Weights of a small GPT-style language model, trained from scratch on English Wikipedia: no biases in attention or MLP.
MLP neurons of a small language model. Each row is named by its layer, matrix (gate and up: input weights; down: output weights) and neuron, and shows model dimensions 32-127. Each number is 500 + 50 x the weight over its row's rms, rounded and kept within 0 to 999. Numbers have three digits each. A neuron's up and down rows have the sign that makes its largest values positive.
After each neuron's rows, "fires in" lists the words (lower case) most often at its 100 highest values on Wikipedia text that the model never trained on; "fires after" lists the tokens most often just before its 100 highest values on Wikipedia text that the model never trained on. A number after a token or word is its count.

L2.gate7:486410439451478438453339473471496505432487451506512458495465477603513481498482408487490530512462527559510542476504564543463557465575502536529485503462548551552497466464504532505433504493501641563421394519503457466499522550494519501471373550497532591423508486463499509518542480506490478481
L2.up7:540517517481474534502487498506540559550585461534439437560490515574525527518486576517481483470517458517461483513532507442502533522444468540495530488474551433524499487507505470468560492490468489565423416499488504490554535465492470437584580561403519528542458483462449474483485362587494627469
L2.down7:429536474473482493524569549510515450513541542442505471503529417467533544636508560582425458455495512469400563402483499544493508505465558508589529462500454438471472511528582504493483497558466494418485517399485559510473384380523401454443531529588388554443493451468496500560558526524475529463
fires in: "the" 85, "they" 8
fires after: "." 98

L5.gate529:505392466486630444564487440545465498564542493465417558410554530457514522512427595421412563442506571453574486504467485485441487460525492548510523568541522496451583501486495575379507554553482456455462443558453483403489488530494505594532532420499533522498495493499530456484528556456533515520
L5.up529:477388497493515450468482504535531537480445458510457448453526511488473604565442474434390466544483562376551497524503480530546495492593424552546583484516577432492506477471477537434551513563426488510411368513486466475516506568425452538486535499501532484481491529535577574489582488472526603478
L5.down529:557470584501572495532397417439440465467526430510427526495507524432482519571506533606524513519498570483482465489569420495445530482439469488518488494439493536447519468518513490458475601551504557447500475490472559509432644450530477563507532431545410491507408547496466497430640627510519509485
fires in: "0" 30, "100" 13, "000" 12, "250" 4, "500" 4, "00" 4
fires after: "–" 19, "10" 13, "." 11, "00" 8, "," 6

L3.gate473:463393416503508571413476488479446381459404480533551498503500474454437509544557524458528538494453483554603511430499578538450489418533514596401502558540511564477474436472504513498412422530530532477580559559510551545486511474509476565462477416546563457423518489554530585516493507635556438454
L3.up473:473453471470512540519412485504531493520491500474554628490517516441561467426498450475556417590547545476505478455483482485496454463569449421504503487503547537414617628530475529521490514393513538482514549409460468456413475523491578557533495487479516501447562495472490390427591624418423500529
L3.down473:494391512498496598525444544445532469453454476520569544468490481491437504408577471392524528549493345589506519417485511560478448466609422494442481454545581511523484482581527495499501629469518496580517549511542483492519586550357561555559457466507432422505546487505483529482500509531531382538
fires in: "the" 79, "theatre" 7, "theater" 4
fires after: " |" 23, "," 10, ":" 10, " (" 7, "|" 5, " and" 4

L10.gate532:565511522544491614511474497488465553551449532567563514535511481611527500609472481447490457511479479543500529488527536502474469571511610432597501519477510410534446419493504493456506524532447523474421534447487471516547680419562404456487534561454511567527543497482470470479467464375424521516
L10.up532:655473475572531601553483466490501491576529473543509521489436477521566562485483516489459480553512515480553559484582567470488417491501487590567484492524572515567489482483619482471495543531499515556462501457493512504486593493517504484572565562403506620637583487530484527559522497441447462435
L10.down532:495432456565558528507576487542498553472512488478505419580598471566430493447443571537446518504535505450565453501532458450519471440521463633490524538473574546575579499494565403449483503524554430483543535516481503512471430512583467487529429571381486499460441497556555579542455512452537484458
fires in: "born" 31, "between" 25, "from" 20, "california" 4
fires after: " b" 20, "b" 12, "s" 6, " h" 4, "if" 4, " c" 4

L2.gate225:466467414489539513522356488412490426498468487474445466509557451587557445568446455509480503492478466545442566434437557603429551523556507484460501554528620437468504526474433538525461472500467530527530479457546431444488564526493602529503472463515522594498452563581424519556531485537454485483
L2.up225:536547571475474472612519487519599623556546545532401485460448512492494514519424496474475486461500443524459501505574420482450586522522522500510508482486485402561524465454566486535499534455540509485442436453457567537567531485518465462556535533397515518586497452482545508485387399593475524547
L2.down225:474455417474524484479511598548544477480576473474474481535484472535492590582524495541488533438468509490420592465492527531501477523466548507606481463493440440509491504515502577413520421548522481462490435517459496513526490494619461471494524522560470542568436456471522618507547437529533435535
fires in: "the" 83, "they" 10
fires after: "." 95, ")." 5

L2.gate77:484426440506446478446477487465583382484463450479498462544487499554498423459496488522454569542474459511497514443516561557476531496589528575501415460503523507526511472426406521516406461522472519502528595424494462490477519524492563449526547404508570620512508468540500587573511466485430500474
L2.up77:552446540450569447607442492505607584491590487500427454514518514452518544598491530464485520431476439569452469557508517455492569516454492507579546511477522480599421514552577469492494508509501493549426395546431584508473480456539417460571478533498478534538489487425505462482400386595541573491
L2.down77:452484468534511479478485572483441469487465478463510476566612422506529595579480458540469521497417505461366628491480561517614505532516569441578484469449494446473422487494467559474416426509494605485502540532534545471539445424577473479534513562536504489426495467484524577603511489562506528486
fires in: "the" 82, "they" 8, "these" 6
fires after: "." 96, ")." 4

L2.gate169:418399468502462534490460539466511518393476471514491480560416460473445455512399381484495508458529407579527574427491545482536627471539477513511488489553479403577457508448526490538400499493602563601546555514498478541469552424545497486376424546512525551494542473444498489538498473485458521436
L2.up169:543475496412399587580543499444542533508509530561480485486451486545457436447511500513439422453528445484436495536518477446491575574491492483504560489488548460566476456437511472493493498476545553393442466455500454484533497482492427368570394454521494539502448535451422531527431357514476580523
L2.down169:480529476485444507522552518547505472475620476483544376515525465520587556564490545515412509405443462427430511462528491510497426453448467508542426399456377499498488545570581524417541542518518468439528516431468542507487475503474520497477551478610403575479438557471440510551515496556515486548
fires in: "the" 84, "they" 5, "there" 5
fires after: "." 97

L2.gate319:386533412549559554451453440542634431487492500424542516577546461492453545527521503520600562553515472475499476440496518508507440467514562499503510409481502593406519508410494514560445476469465560453521495520503502544539494475551545586417392413591569465396488494580483498504516516509565472421
L2.up319:405500531519433457497405540493539483454557530438442552487564513508427514569481464509543542551509596536504524472430468566485399381507542537465498519565488594426504607519540522530477488448517539511519504549418472521441644514465518547490461432561522508489547491584509503492523546520522386523
L2.down319:482489516550473650448436398454478489499421583547523631538620565474466414456550518480543491600525522519521483488443499538494454449498534543454488507542506616483549513520507497555455557446536526535482485523490436481513570514553547596487438467554674441423423478467485405472516474480450453479
fires in: "the" 77, "theatre" 7, "theater" 4
fires after: " |" 24, " \"" 7, " (" 7, ":" 7, "," 7, "|" 5

L5.gate484:549361440426465525400446539407553491459433520393498537494498464606550486542511471427562475532493468569417550411498464562385551550584527435591534548528508502537403550440452548512495494478518565463512473474486494500488563564534583480549529486533528524489551524570386514493508486504450463598
L5.up484:510493612404556446566437534523541559552540530469434400435454503494501484500465567544448463478524488490405543500517486476520551529501475534519541518477456432525527414506537472463553531513527509491437432466474505447563499478524459462530497500451454518636429470488460592470437383611484544517
L5.down484:437422525402500480512479574488531567536562529528510437529458495530516531567532508569446550409544612394400502498442572476482505512460551506560581518480467401471560477521563503533610449552498499504482439509487496492463508482620526442527491540499540510470391457518521541423442378531538562492
fires in: "the" 82, "they" 10, "these" 5
fires after: "." 93, ")." 7

L11.gate532:529413471449495498548496527494504464431443577543653472511516467529402557544501512467518618578426345473580453481534562447480496445505524553535546565400477447509367438457572457550543541547465585453499518509604493521461538442564469563581486496447556520545565535506563521497441422471463593458
L11.up532:496588464478542589594543453482450554474437521543510516520565468478522494460422610405451483473503479508523428471511435458550458452492533465511589471475458419457415444496557431556537540495546512515454554484492465527402526489514539574534476551600541461553555499520531543471439477505413466459
L11.down532:403575502521584614433552495523506547477466487521590420567487444405506494491407597463499524430485418479509463522398434611548532529503504632493636445475431451489484493563507422578491505456483527476439493497501448508446464389473461474611486493528475465528477487540479524462509501529412493569
fires in: "born" 37, "women" 34, "men" 11
fires after: "om" 34, " b" 19, "b" 16, " m" 8, " M" 5

L3.gate235:481455499508544508533544487467471560554511474450446498457527493451523506548441446528476527521463486490496451490458417460519412466596526500480485547480572551515500449494472495507509487452531481464518426569485485480511463557500505510505519444474469479459444501501501496445354495505491479460
L3.up235:514533518533486525459522564599515432517487474486443429520500461467538499565390507458490614475484448443550572510493503492453416503520625425531483451506445517515550507510558487494459365534507475457504536546599503510449498615450445502495533464497524562465481523488510571469535541391464523519
L3.down235:473517576487506587610426541531542580480580507471457422503557338525511432469515476524471386482503547483449530430544497583541458510598493468541483520476531531546540566479495454469502579504481495531409551526511498492453468502553484537534521555504490446447450522626483552560440502445475503481
fires in: "0" 41, "100" 12, "000" 6, "ht" 6
fires after: " " 23, "–" 17, "10" 12, "S" 7, "00" 6, "H" 6

L3.gate318:482392416454526467478377451445508501477523531536475535485533482540494437472455497444545512493450506560519607508465454541422611449500526500487488540512566497494528454443468488508427479535473525575492436493457425501493565590502523590515498465542550501504516545535560595521502458573449459504
L3.up318:459481403556529542435518515548471415516502499489599574521537501515487459489410515531585576566513507478575531470484478463473413502518430473430475541518502536391555487518447507575442489429483502468541615572563511537434499535530561559439478531568490420530512478521503455482543631409489418483
L3.down318:514509526524486547391446426545522448553412559518533577453593534483515434440491431470544513564488453583589478569530561451485532473575454515448449556564624613459516484506512568530500573486498498606526518493491491530572542510528561605470522443505679435428490512563495438510506573482501476480
fires in: "the" 78, "theatre" 7, "theater" 4
fires after: " |" 23, "," 10, " (" 7, ":" 7, "|" 5, " \"" 5

L16.gate464:513496490509535516483470498465524420481440469490411498581462480402511523535405536492562582533476475470501505485508606612539513471461519537520559515498499597560381551497500534414518490556539441454419508427564497456522514553391501430520555411542550491443450475525549536541506487551496495526
L16.up464:596505484441513556527516470506449594449558588518494532503552542528547510549436504472529467612518492480473637524409531544499488442474470509529471423416454394473479578556524520528536471476506610511462592537431546477471568500478505562509564383531567534424556484531573443492564457448463559530
L16.down464:513524478443499448394491519523443486395502511422503450612492563532562522437399452510491566490539589483431481556588526426474419465507538497494502507411484548515475503436432451440451514514459529464530586484513501485484475495563559501457454467400481515498557435618605546506454534576505552399
fires in: "following" 15, "father" 10, "few" 8, "some" 8, "finishing" 6, "end" 5
fires after: " f" 20, "ollow" 15, " " 14, " F" 7, "ish" 6, " S" 5

L2.gate141:362501413516517443433495468507419429484492416526560559509512442478562530469468435459514575526489517497578527499459493564482451450508532494504477465522501559474489478478426556511481470538469494551505443532556523528478493522502578548412477458494478490464521501454534481451605601418584381393
L2.up141:413388381424459441617391428507515507448473467493510479553526492543488486458526500563472463512458502528490605466448541521475542507569458463501503524419569483582439502491592469508439483555445561466480449521556503530522574549538587554513475499497504566543515550514488515484414512610496492396
L2.down141:629506531560459521486529411527525512448479560499564560490553466510534450372519431509561485605529436571480484512559555436495511529584434502458444497483542607495556505423544552483484539451558468588488562557555459554554525541482553566522407475504622490507462538537508485460423530465444533528
fires in: "the" 79, "theatre" 7, "theater" 4
fires after: " |" 24, "," 10, ":" 8, " (" 7, "|" 5, " and" 4

L5.gate541:481454489489501472454393476519555498423437501447460608427565473562518480473475451500512449447468481510399564421495442523437562480623532465535496509553479479509512451462553551527442517542528555585531507507462503503489574535544569497499493456495524594480487520519480490484487485572486448515
L5.up541:548491553496525434580472496452553557537546511498444423541441512542525534512509547517493467475513475569426472493468520482457494508452466533566480476482477436539486543535551475453568479515470525449484382469479447463645521476485409447576541515526504495620467507554424517554375386580531534537
L5.down541:431506477422537443503502615470533559549579409449437450553477534509530564568522570504471546406522566431432509491479484483493473494414609495530490506483441400512486569590503522502570442463499507429429430509449461471470504482517476432524413483527525583510415498522487566466479396562571535487
fires in: "the" 83, "they" 7, "these" 5, "there" 4
fires after: "." 93, ")." 7

L10.gate420:504609509441481538497471446444551505525514505466560508451422521496556557475515489485582459552496520539464476497429553489425441435555401519493385498528593477429445508494447504478542369550485540499540504503597483394501492512494529535567534502458517413605585526434437518534439552590521600394
L10.up420:428440482542428492523568469456497600515486469517541542504504473599441523640459440486472491418492438482489530550511507486523494557504423475512403534552553533558443591479546553583534488465567548496521536617509499481471443497554413524488463537615519507491392539534526532516551522526498522533
L10.down420:527511453559447493491445549447450524531475563471391433506529428416463526409518508559468493562483497472383523596434489548472503490558446499423518498451469546573565474577428496502576457471550520511567511439593561419555632423468466549531513528514543538590587540382474455431429545524551482513
fires in: "and" 38, "early" 18, "career" 15, "history" 11, "listing" 5
fires after: "ar" 18, "ist" 16, " c" 9, "ation" 5, "C" 5

L12.gate107:474500432476560496510526508457633493559435526417529471615496556495436463524484479485517507655518469493467451492553498492544387536511494494523478495406591569506446486405442495580512497577458460530541441484525498538560557569522465511558420518446524520563602526417437541603436452573516500472
L12.up107:538428494462550509536513588500561522600527495561549519561549490476403498412508516490543615545410481567557499555456414493458516549482505451505604547460542461500431495442479524531513502588556493513408582485548487520493579533479491468607497429404457467631456607543472507551506461493452505475
L12.down107:518494505531512461501546484419467523506531407504464506592499454483511509525450466495470526546433472522606446481591436444452543568427583504586492606399495546626388517491521506549460510532516504427500515535515497514511502503476568466514362433403552487523524524473485537545533498605402443520
fires in: "during" 34, "before" 26, "after" 10, "christian" 6, "census" 5
fires after: " be" 22, " D" 14, "ist" 7, "D" 5, "ens" 5